config = dict(
    n_layer=8,
    d_model=512,
    n_head=8,
    n_kv_head=8,
    head_dim=64,
    d_mlp=2048,
    vocab_size=32000,
    activation='tanh_gelu',
    norm='layernorm',
    norm_place='pre',
    norm_eps=1e-05,
    positions='learned',
    qk_norm=True,
    attn_scale=0.125,
    bias='all',
    tie_embeddings=True,
    parallel_block=True,
    init='uniform',
    init_std_qkv=0.0225,
    init_std_o=0.0225,
    init_std_up=0.0225,
    init_std_down=0.0,
    optimizer='muon_variant',
    lr=0.0147,
    beta1=0.95,
    weight_decay=0.022,
    lr_head=0.00856,
    warmup_steps=20,
    schedule='wsd',
    decay_fraction=0.52,
    decay_shape='linear',
    final_lr_fraction=0.05,
    batch_tokens=131072,
    seq_len=1024,
    doc_mask=True,
    train_tokens=749200000,
    steps=5716,
    dataset='wikipedia_en',
)
MLP neurons of a small language model. Each row is named by its layer, matrix (down: output weights) and neuron, and shows model dimensions 341-511. Each number is 128 + 24 x the weight over its row's rms, rounded and kept within 0 to 255. Numbers have three digits each.
Before each neuron's rows is what it responds to, as a language model described it from the Wikipedia text at the highest values.

Responds to: Word-initial capital letter. A lone capital letter or "a" beginning a longer word, acronym or name, such as L in LSRX, A in Acuera, M in MDPs.
L4.down1233:084095121155185106151133113106163093156088113115172139107145128130110099155118123135137130156131116137163122154121083135138098092134130107191151121117116171159133123153114118116138148120145137078103066146130130146115137175138072152142127129115138123105138066094139048147151111136169103147139110092110110126140118133134124117148112101162105127119137119099139143138129103127090133115131144082072108147122114109129128157128131086104096118153147102145099124174139163143108110212147149095098142139105136143168136154101

Responds to: Wiki markup line openers. Markup tokens at the start of a new line in Wikipedia text, mainly the pipe opening a table's header row (| Year | Season) and ==/=== section-heading markers.
L2.down793:059130145113132137113123107156115156089131079151112116156056135108157115105120153134104132112108122121125135127139120132175123124114154125135186140098091099103129106123171102157160140159117135120143102128110092097101094124130116124106132103149145173130112125157109142128133163154172128140109146124097107176143166115110114098164123094120129131127155068145134107118115156107129106083112137105159139130132110125156144152151147130126178137183104098114142125124131133124111133106106148090135129112120101120176136099138

Responds to: Abstract noun heads. Abstract nouns naming a process, state or relation, often the final piece of a -tion or -sion word, such as recuperation, rift, attention.
L5.down1507:149114122153103095103143091170134147111146139091131094106108142131157125107090129157115093118095124110136148143145103133106097133081113117133118169161153142129127108133129100131166121137120170152163105077159123133046155169145109145107094105125092112111119123128074115164122115140130117131122134158135134126138150144184114166136107135194114120134100110126104126129146140119124148100128134155154096125132191143134110189129102140106096136086117141115121097134138097143120143116151120140138084125122137144152127094140

Responds to: Mid-word subword fragments. Short word pieces that continue a split word or name, mostly in tables, headings and lists, e.g. Song-ha-y, No-men-clature, Albe-mar-le; also the table header Title.
L5.down1919:126185147169101101136112176123152132150125084152034147113060158149131139143133125109127136142113151116116132113121139135155088162170122096085149128093120152110127112155149124110090117177100114131071150130150114072132117146085107101128092118126129130117141116152131135136182121103121131141197153115174102129135098118143105091106144123114128128138104119107167105202158131142158107115109181143158135146105128092144122134154119125145148167110126103131126123144147108120126117128125088143098144108177162136120153118150

Responds to: Syllables ending in -a. Word-piece tokens ending in "a" inside proper names and foreign words, such as -na in Annapurna, Girona, Anna, plus Pasha and Lucca.
L2.down385:078104102076144143138126158117122102134190175137110120149109133161140139117125092118139114120116099113178129154111102122157113151102140105146130142143157132124108130118106146091123100129078173063071137114108177115059123108176136061138142079119121119135144138147114122127147143134149096139126101134164118128147133126175140163163162093154131117169179138160103116125106128189141190109157098139140158130144139136143122125100127114099109116127152099114131139162116123142125128148153130137081161143127149151110113141103

Responds to: Mid-word pieces of names. Interior subword pieces of proper names, mostly non-English, in tables and lists (Sha-po-valov, Bish-ke-k, Pil-ga-onkar), plus occasional words like on or show.
L5.down714:160071128185094126133128119149154136148147101102106114119134118119159122101149169126128130104135113124169172105123087178101155091096109149165109117112116160134119121169149135128102140142141124109124115090114160088037167130113155158123115129169149133114156074092127128122129111136132144131160115129128141163105168100108137129105132119119128102148171115108128121133141141115133131125178150107134144151080156095141128115118154136152138107112129128158114105142180083141133106143169154110116120174151148097133143127093

Responds to: Mid-word consonant pieces. Single consonant letters (g, k, t, c, n, b) split off inside words, mostly foreign names in lists and tables, e.g. Yo-g-ita, Bishke-k, Gar-g.
L2.down1877:141100142126123115143083175126109152118131152081083116128094103161100160177134101163132111160132111112122067111133114130134130161125148148088132155097131141147107129139110119136095123111116159134160139103122113190115115138094112152144118118106103128093110138132120127116142135158141082133156142142069104132114114161152132132130095123154169136130143112122142127110126110103155111130160134164135128119141107148145139174156038115192125182143143112121157137089144130154104133146124122127065128124144127155128139170121

Responds to: Foreign name word-pieces. Word-piece tokens inside or ending non-English personal and place names, often in tables and lists, such as Möregård, Khizriev, Kukk, Nenad.
L5.down1475:096117087105122130118078111098158150165128139139119101108108142098083119137168121111109129110127101158126132120124085166147164128089124147125135113121105104106150135143148144123126172104124172128165103157124147110151143151122079144092165123118120141110157116143130153106172156108117123122139134173090117162109105112112159147159174077124114105105125123125097113168155142098133104153139095123074163143092119142123114124167148141132142105151166105125137125146143143130129157118156123164122112138106128100099124136158

Responds to: Word after passive "be". The word right after a form of be (was, is, were, be), usually a past participle or adverb, e.g. considered, replaced, most, also.
L4.down738:155137065081130109134132119165157115115138145141147154130118101125126126118187116118137178148122153148146144110122119085135129120097155098121101123114087119131091156164115118162145150118117128143142127135125126140149136132119113164196136138114167123134127139146137124116139125098108158125117168156117092102139117157149134113104151135086104140136129126083158145119120093139109163159141139095129112117131145127123097135120174137136137127100142105121168134094119135118101093141120181103117125140124128092129102125133

Responds to: Table headers and word fragments. Pipe separators after abbreviated column headers in Wikipedia tables (Pos |, Res. |, Ref. |), plus mid-word fragments inside split words (confi-d-ant, incomp-at-ible, pen-d-ants).
L5.down1562:160127093136130116132098157118142134134077083148106150111152168157071132142138123148143131128140121078100163133120103143114141162127132133099130135121122112093142133098089109124152149162148084156159098146168141099122160114110160136118131061141128154132127111141147119114170119159161127119135125149122144116144159110088139129134141135094174109157140147143100113103100144150131152126140124120116136071125115116119155141152173068156087136155073116125113099081096100124133115114115143131114130174167170141113125120127

Responds to: Mid-sentence "as". The word "as" mid-sentence in encyclopedic prose, as role marker or clause link: "term as president", "as a town", "as well".
L5.down1493:113118108122165120143105145127118105106125128102114120095160122128100149141128125122113106169135093105141132108132150111116110164094145121148124088102116105169079141141080164146139121084160126103099112104149122086110133166132123131167070148088119130157119098151125117152141165115142134125132139091148125134123134129160136130107137081153111152155114139141141145127145097178172136104141145143152125108140137133122102064154063148138119149134123102132165082130098109154126107123156127141125168114116115130121115156103

Responds to: Structured table/infobox tokens. Word pieces and headers inside Wikipedia tables, infoboxes and stat lists, such as mid-name pieces (Petr-ic), units (/km², sq mi), and column headers (Bronze, PIM, votes).
L5.down1073:104160173075124134098172087184130136123110113132120138125104102126158117145111154118135132152126181181166109130094126123161108110122144156115119130145125135173133116139170113115095130137139127128145101085131118085166165140090141145146119126151104105137108132132125098132111136098160111089182132136167146154116075147181162088090139156125114105108104117126127155156117117122146106104120118149152166082152090155106112145105109123181124150149172152109085124112153093124140112146128119117141150136106147135148131121105

Responds to: Article an and list punctuation. Fires on the article an after verbs or prepositions (for an, was an, an oak), and on colons and line-initial dashes in infobox-style lists.
L2.down1960:133131132151140070128116177134115142112079126141140099093124133115166094074109111177162099145132101124126155131132089134160113088110167097135103117147093131124122117117120130186114126149111080074147132145118130099089121145156126105133172122173151138092153116102138128130131159123128137099181161133100131133127232133099050126124158127148115156150124139163129152157140144117125153128091129121139154111143152163139151129165098149125150130127138159102138132130142101128139110158155122150107138142138127120121137130146

Responds to: Table header cells. Pipes and column-label words in wiki table header rows (Record |, Pro League, Date of birth), plus scattered "left" in anatomy, uniforms, or inheritance.
L4.down393:168128128090136089140103168133125147118138057126110141132123146140115125137126116153165106146127127118125154141131107139128081179118119133129087143094105164108128149109122150142097128144100165099097149100151075131131145116156141137082158106148113152129184129125101061131139094136148115069155142102144172174136141102104127083136148086137112108098129153157139141149103136132122095142098163140112149115157116158180161124139119096140139147105086051115137152131124107147135157148131127155136124141172139182112133131110

Responds to: Abbreviation periods in names. Periods after short abbreviations such as "No." in table headers and squadron lists, initials (J. B.), and "U.S.", plus scattered mid-phrase words.
L4.down1333:157115135103146115155101142153137158150142139128144129138108135090136151107097146107082161134170115115155115088103109091077119103106107134117137107122146128181131143102103098105111088131170143192089128076105100107120090122109171105111166147134122127109104129136116103164095130141091126139156171158170140127138144132139147160114150137143164129132128135138141118138145132094135117120148087126108152111108125144096154101133112092135164059116098135162127102152109185131146077113131129154140144133125121134086123144103

Responds to: Manner/degree adverbs. Adverbs, mostly -ly words or ly word pieces, modifying verbs or adjectives in descriptive prose, e.g. closely, slightly, significantly; weaker on table cells and nouns such as species, Sir.
L2.down811:117138142114110103134149126125163139153105090118134151136148138143138141105142133124159136091139119180101159131113130130159081108110133129116104172073100168155155096140176121124129136119130134162132156110098162120160156118123114071117140136135108150122132108091156152178160135146108069147078145102172107158119076109103144147113153149115161145090093123077167108110135142109092163119127148168122084150178128143121096108113126203162076093104133088120114120140133125105126173117191115122129136146132074052127156147106

Responds to: Table header field delimiters. The pipe or colon right after a column-header or infobox field label in Wikipedia tables and infoboxes, e.g. Time |, Total |, Language:.
L4.down869:176150126116165131133128147121157181170164133157138138150068081140134165121139174129097127090117142127141124096162119136130108078139110131092160099177117139145162151105125139113123137126139116148119136124148143120125149133153191146079111135148165151104112111159148160086128161139109106084104122125179183117164129115081089113121118147088120104130140135130119137089137151140120144104110115132127143119113108146130118135102122090187113124170116142142123151113127092145120142115064105112144155132117081122115181133136

Responds to: Opening syllables of foreign names. Short consonant-plus-vowel pieces (often ending in e) at the start or inside split-up non-English names and titles, e.g. Le-ta, Pe-matang, Ye-on, He-malatha.
L2.down406:161119147149102098141151121144142114166123177139139145097141116127116134133141068091132125169099105121135102135126086128094159112112121133130085143138128128133102146165136129161099145142125133106134112109132150099126123133109135113080096125118084160087137133108114098112155102086157151158186129114131094153104072101117139108094100140125148123157157129127113133079115161143116164168124105125083111119164135135139167145136140106124131151081087126144117137145132150167114145116134119124148091107155122127134132164124

Responds to: Action/process nouns. Nouns naming an action or process, often ending in -tion, such as recovery, relocation, evacuation, development, prevention, and sports event names like jump or pursuit.
L2.down177:146178122097090120123131161114082130131161111093150164114189172149119108153096162177093147120136112098160164122123123091154096112156144125123132114114139150136114096163130152114146122141120073137143149094105087112131119120157123119124142113136063126145102132117135112151095106161118145129110154164116091135151148091079145130094121106152137115138147099128154093148123116110120149132156117113148138131124126180115122166151104131135101134130138094116145167090122144127120118128128107123133107088144116149132173156148

Responds to: Boundary after named entities. Delimiters or connectors right after a multiword proper name or table-cell label, such as the | after World Youth Championships, the comma after Ibrox Stadium, or the ( and of inside organisation names.
L5.down1798:077154127122140097112125145107120178108190115117100109159100120141148103136134125128154197097081138123098145104170129135141164167175128127108152124157165131088120148110091099143123160122108104127165060085132135132160161130139109149125100099142136114118082168153111114167126104153134121104096095161137097124132119144144114120148077124140072156139103157137140123157098142091142118155121126113170198145121117120106158109079133140115138136131184140096156160120099124119080145118104126150102136160111118154108133136129

Responds to: Definitional predicate words. Words just after "is/was (a/an/the)" in opening definition sentences of encyclopedia articles, such as a, city, species, former, language.
L4.down68:119176117100151133155112164133099106113110125127153105091164169117114138087151123150089119111166117143131150118161164111139119164126134139139147086113109129139062127097135184165149087130106187137114124114087104135118174172120105136136138131134147171153117118105149139159154111143118158113146123117141129110152177122116152124148125129156119084139099184164123138120150143130152135123116109077099181145131139150161148145143113176111110144144101141066123157164133141112153170132122147144127111136103134110142122126157

Responds to: Phrase and word completions. The token finishing a fixed phrase or split word, such as "one of", "in fact", "There-after", plus verb -s in plot summaries.
L4.down1598:131123086135080144168118157102153102164136153142099142120137099130142119097119139117132165093114054143141172119127142152135129112094143121111185121147124184155144112074118122149108141156102164121127143132112159164100150134103117139115087124104129089124114161134125089119093130132139139088132193109111144113123051179164121154100116152118118149129152088154136169138107090133164118092127101125126103112124110153114122143130078140122082070106126110125118106120114138123134115111131109137135130179106110134162128094080

Responds to: Phrase-initial modifiers. First word of a two-word phrase that modifies what follows, often after "was/are": adverbs (sparsely, loosely, mainly) and compound starters (Top-30, chart positions, home runs).
L5.down607:095108123124090092164130124148154129124125093121118194103121150115153116107129108123174152130175130130122157131131126104151132132102132111141095149113129166165117101084171134114143162100132132109151072092086136134133135150138119127159138110148131137134146139144151134158147117129123043165085130111129149195179126141108146141113076114130132082097138117069101186153164097097158146134126119158159137108116080063145134125142143114127149109129135098157152113114111165131137104166137142148140146143070102113166117170114

Responds to: Mid-word pieces in foreign names. Second or inner word pieces of unfamiliar, often non-English proper names right after a capital-letter start, e.g. H-r-vatske, I-d-lib, R-if-da, Tukha-ch-evsky; weaker on pipes and periods in tables and initials.
L4.down1484:160108154105128120156124139144103155146123161103112116113121127141161126095166123169117134133126136110149132093119098165133151128118112178128159145105191172125158180114136100130144108134118147147205128099107134159131112130135144118137099129111132136145104116169129120142132113145129105102134149161125105092157090149134170139125112062174140126150137099177099110132142172147135115150164155118156156126101103151072165112116132148151093145144156108095097106121129149109073087157145135154084128160117124125129116124144

Responds to: Mid-sentence commas. Commas opening a list or aside, after words like However, Thus, that, which, or heading words such as Early life, Landscape.
L4.down1801:111095130125160129149125123113153154142144115101165132168129155115127133111111126138136092106096085109143130137130117087119154162070147145164118146139123161151131168136096137147146102126128134190102173093141130135113157149121141134109118148126111162084090117141139136145159099148147105087121124161165149133098114159139094114158143124101143078124136116112185106126152147138147161111154146158096083115139126104072137147154119156126107100198096134123146105137123136122149100098137192086142137099078146101154143125121

Responds to: Article "an" and particles. Mostly the article "an" mid-sentence before a noun phrase (suffered an injury, in an assault); less often "to", "into", "only", "even", or numbers.
L5.down685:109132160132118137111125146135097113179117133105103160140129135123131136113134135144082105086138135145133100121150125157156145178126101141138155138167139114170119132099100155129160133127144124139078146113140142132129130116140113118116146134156135113099140129081106141130160140113171127110167159107081093166117052153118132155131158135144148118145102122157103122091182114122125171126140088116125115126103114093144146140101130147158161134099133132091131120127146107108109127109140155137115173157132137076085124148099

Responds to: Table and list cell entries. Tokens inside pipe-delimited tables and dash lists, such as opening parentheses with digits in climate tables ((4), Team in race results, and village in gazetteer lists.
L2.down146:147087098144138125096084120096110170151146095109186097122123114130133122127119121115097145132104161149120089095120138117139121129122123147143092158136093130099124157134118154128097124082110125146127149126126112160158171157152178137108136112135126113130148165128114122122151080161133154172097138121135099122147131163149174136127092176104090170134118098114128105112097116157123147113138144119138104096128097092157123125134123143085116136139095113091167138113114084154127127127131103083099107115150127189155110163154

Responds to: Abstract-quality nouns and prepositions. Abstract nouns and relational words that describe attitudes, qualities or manner, often followed by of or to, such as mental, manner, importance, ideology, view, reputation, truth, plus prepositions like over and in.
L4.down923:108116126143117154098125156195163083124159112112134114116132137089141130138140096140112106103106121166106131105099107099173161147106152122123143191182123121159125125098112137115116078121144154145123192102124132154069108127131104135172127138118122124115147132134118121126152129146112154136140118148131106158132147130132145121124136144093139135112131075144148073103121176135114162138109178157104148119132115156110127155093146148074095126107084136139132133138154082102180096163127149137128121118110151167172123102161

Responds to: Post-noun-phrase continuation. Function words right after a completed noun phrase or clause subject, mostly commas and "on" (joined Zira on loan, Machu Picchu, symbol), plus pronouns after "what" (what she thought).
L5.down104:082159130146133167120155112162148150141100137143115132137128115094116120113113074140156132128115103125122122147133106175147148115153096118102125093119081156102130097157119178162126157148133073120138118146106149180147153109133141116155182088139161143132149159089112158171133117163117153109132098111086175140129090120105136103104146130109127109108113133107157126130165143141138115129183134150078128106122121083129088144171141155137169141144120122142156165106123149147109131088106110079112137091151157089100108131119

Responds to: Table cells, list bullets. Wikipedia table and list structure: column headers such as Time and Length, country names in result cells (Spain, Sweden), and the leading dash of list items under headings.
L2.down1063:127158130128142134144138099160135097154172106148139117103112140115137145123125164150151124132157139142135116123111125094115064111154108139109140130143141115126136078148106092096091095108134145151115149130073078123123127109138146132097111123132098115189118134132119126128113120102137146106149159135098099126134160110177185169104096125118127133121174143087141113149121099139100117137131124130143087107129054159132123110161117116161156115134141101127123151135143132116152106089162161093162153087134112068109135116171

Responds to: Clause-introducing subordinators. Words opening a subordinate or relative clause mid-sentence, often after a comma, such as where, when, which, that, if, because.
L2.down1962:144110130138131124160142100119145111128115134102135135132130136140107152128116136139128139140141115121151114140132115122133125111124113110109131126255138129139140169094138130143137146134131101119127142141134149140129125142126127126254125116106124111131137112118122157136136118133138135127130122128134149143153255127124141131126139114160137141117122113136132117130136133110102119149124110133128113103128110131128125114128127145106123133128099160131156137127118128119135112120105094150117140153102124131141142160098

Responds to: Critic and review attributions. Tokens naming publications or reviewers and their verbs in critical-reception text, such as AllMusic, Weekly, wrote, noted, plus table cells and pipes.
L4.down1383:184114141135103139098094131109107119126126106144134115089105119085111170127148106085122111109110151104102080148120078131127152164134106105140131124125100115097128173120162150099120148131128120114114141122126140116130171154149116123083077113144136139097151112133138164085124119121132120074109118141144093132163062175118126105204173108161095123086141112125080119142153110151130120098176091146090112132105147107139125114164142107080148094125109140144100158157155135147126088160133117140142121097108116118144188116142

Responds to: Indefinite article "an". Fires on the article "an" after verbs or prepositions (was an, released an, in an), and more weakly on word-initial "an" pieces like Angol, anal.
L4.down703:105139179115124121133096147121134122128115111127125123125144129166134127152073189145121132130109160122143135113103155124064097135122147149144115134158146110110149131129110095127130142132138099140106128126122133145141121138109132136130136119102161105107125121107114178113100182092159147085140138081131101168097081134121116121110095121120122072146139126138136122114095160115128142111125118141096146083132172124148145142155168156121198095102145124079129110104119121127116159124165124145145093147137107064139094126129

Responds to: Tokens "as" / "As". The word "as" in any use (such as, as well as, as of, cast credits "as Walt"), and "as"/"As" pieces inside words like Associated, treasury, Panasyuk.
L2.down431:095127170120118097122107134144133147128141181157107132130124152107109134152117145124152202122125120112105134145071136134123108131111121136116104123089084082145156137132122112091117131140158104122081149139173162145121110112219148155147139154156129120113151098138133119162090187111097182169145097153145099119116118115134103123141107166112146122109145133112107097131112107140132086119155075133145138116102125130152130159118165114133127144124138126129145133146131115104154142089151124153138184193141121107134115126142

Responds to: Clause-ending commas. Commas, often fused with a closing parenthesis or quote as in (CCC), or "...", after a long noun phrase, before and, which, including, or a participle.
L2.down453:184133127147155139125124105126132118126131119108164171140120121109119113134132093159148114128117188151141144129109126143153123113135166121183172140126169102111090125136136121126096137122133142124128082138118148109147095126120132161147123144100144108117112143142086074130123114092082134097165135094158125110151107160129082140119130112110115104105106106147178119139198141153138155123112144135129080142163102108153124091127110155100099099120123107102128119085146113120149141133146104114119109124110191090142100170099

Responds to: Foreign name and title openings. Opening piece of a proper name or title in lists and tables, often after a prefix or article: al-'N'ujaba, L'''Amérique, Musa 'G'urbanli.
L5.down452:113121106133115098107116109099114127165120104133147099114117118084103108156115109164138176152112098114108141154149147137112113111129153152078134092127158110134164119137085086166128110109139147136140157171132168151080173141102118120152120141099082081118155156078105083145117176034145139114142125147125130170134147140153113112129125093121118100106109125128118113171144138171116139150146120150100126138134128148124125142137131129147113101154105143175107154154104088093112119188126122150157108168147128117113124149181

Responds to: Space before new segment. A bare space token right before a new word or segment starts, often after table pipes, list dashes or line breaks, as in "- Genus", "| EGY", "and Piacenza".
L2.down1781:117108121139163106118056147126080169084105124100130085105107116123122100123117134120141146150089149121105094141108159122130105145121132125163098167122117120163098132155159100157113140133176126147132145153118157130128105142131107154129167135137119104115140148136058143108147119129137094122146140135099134152120224129111141117123173131113120109140079145120177117146147159125126146125128070140139131135115126144178119197114132140115122109123146141098150157123120095070089100137125111147116099138166148088133143140168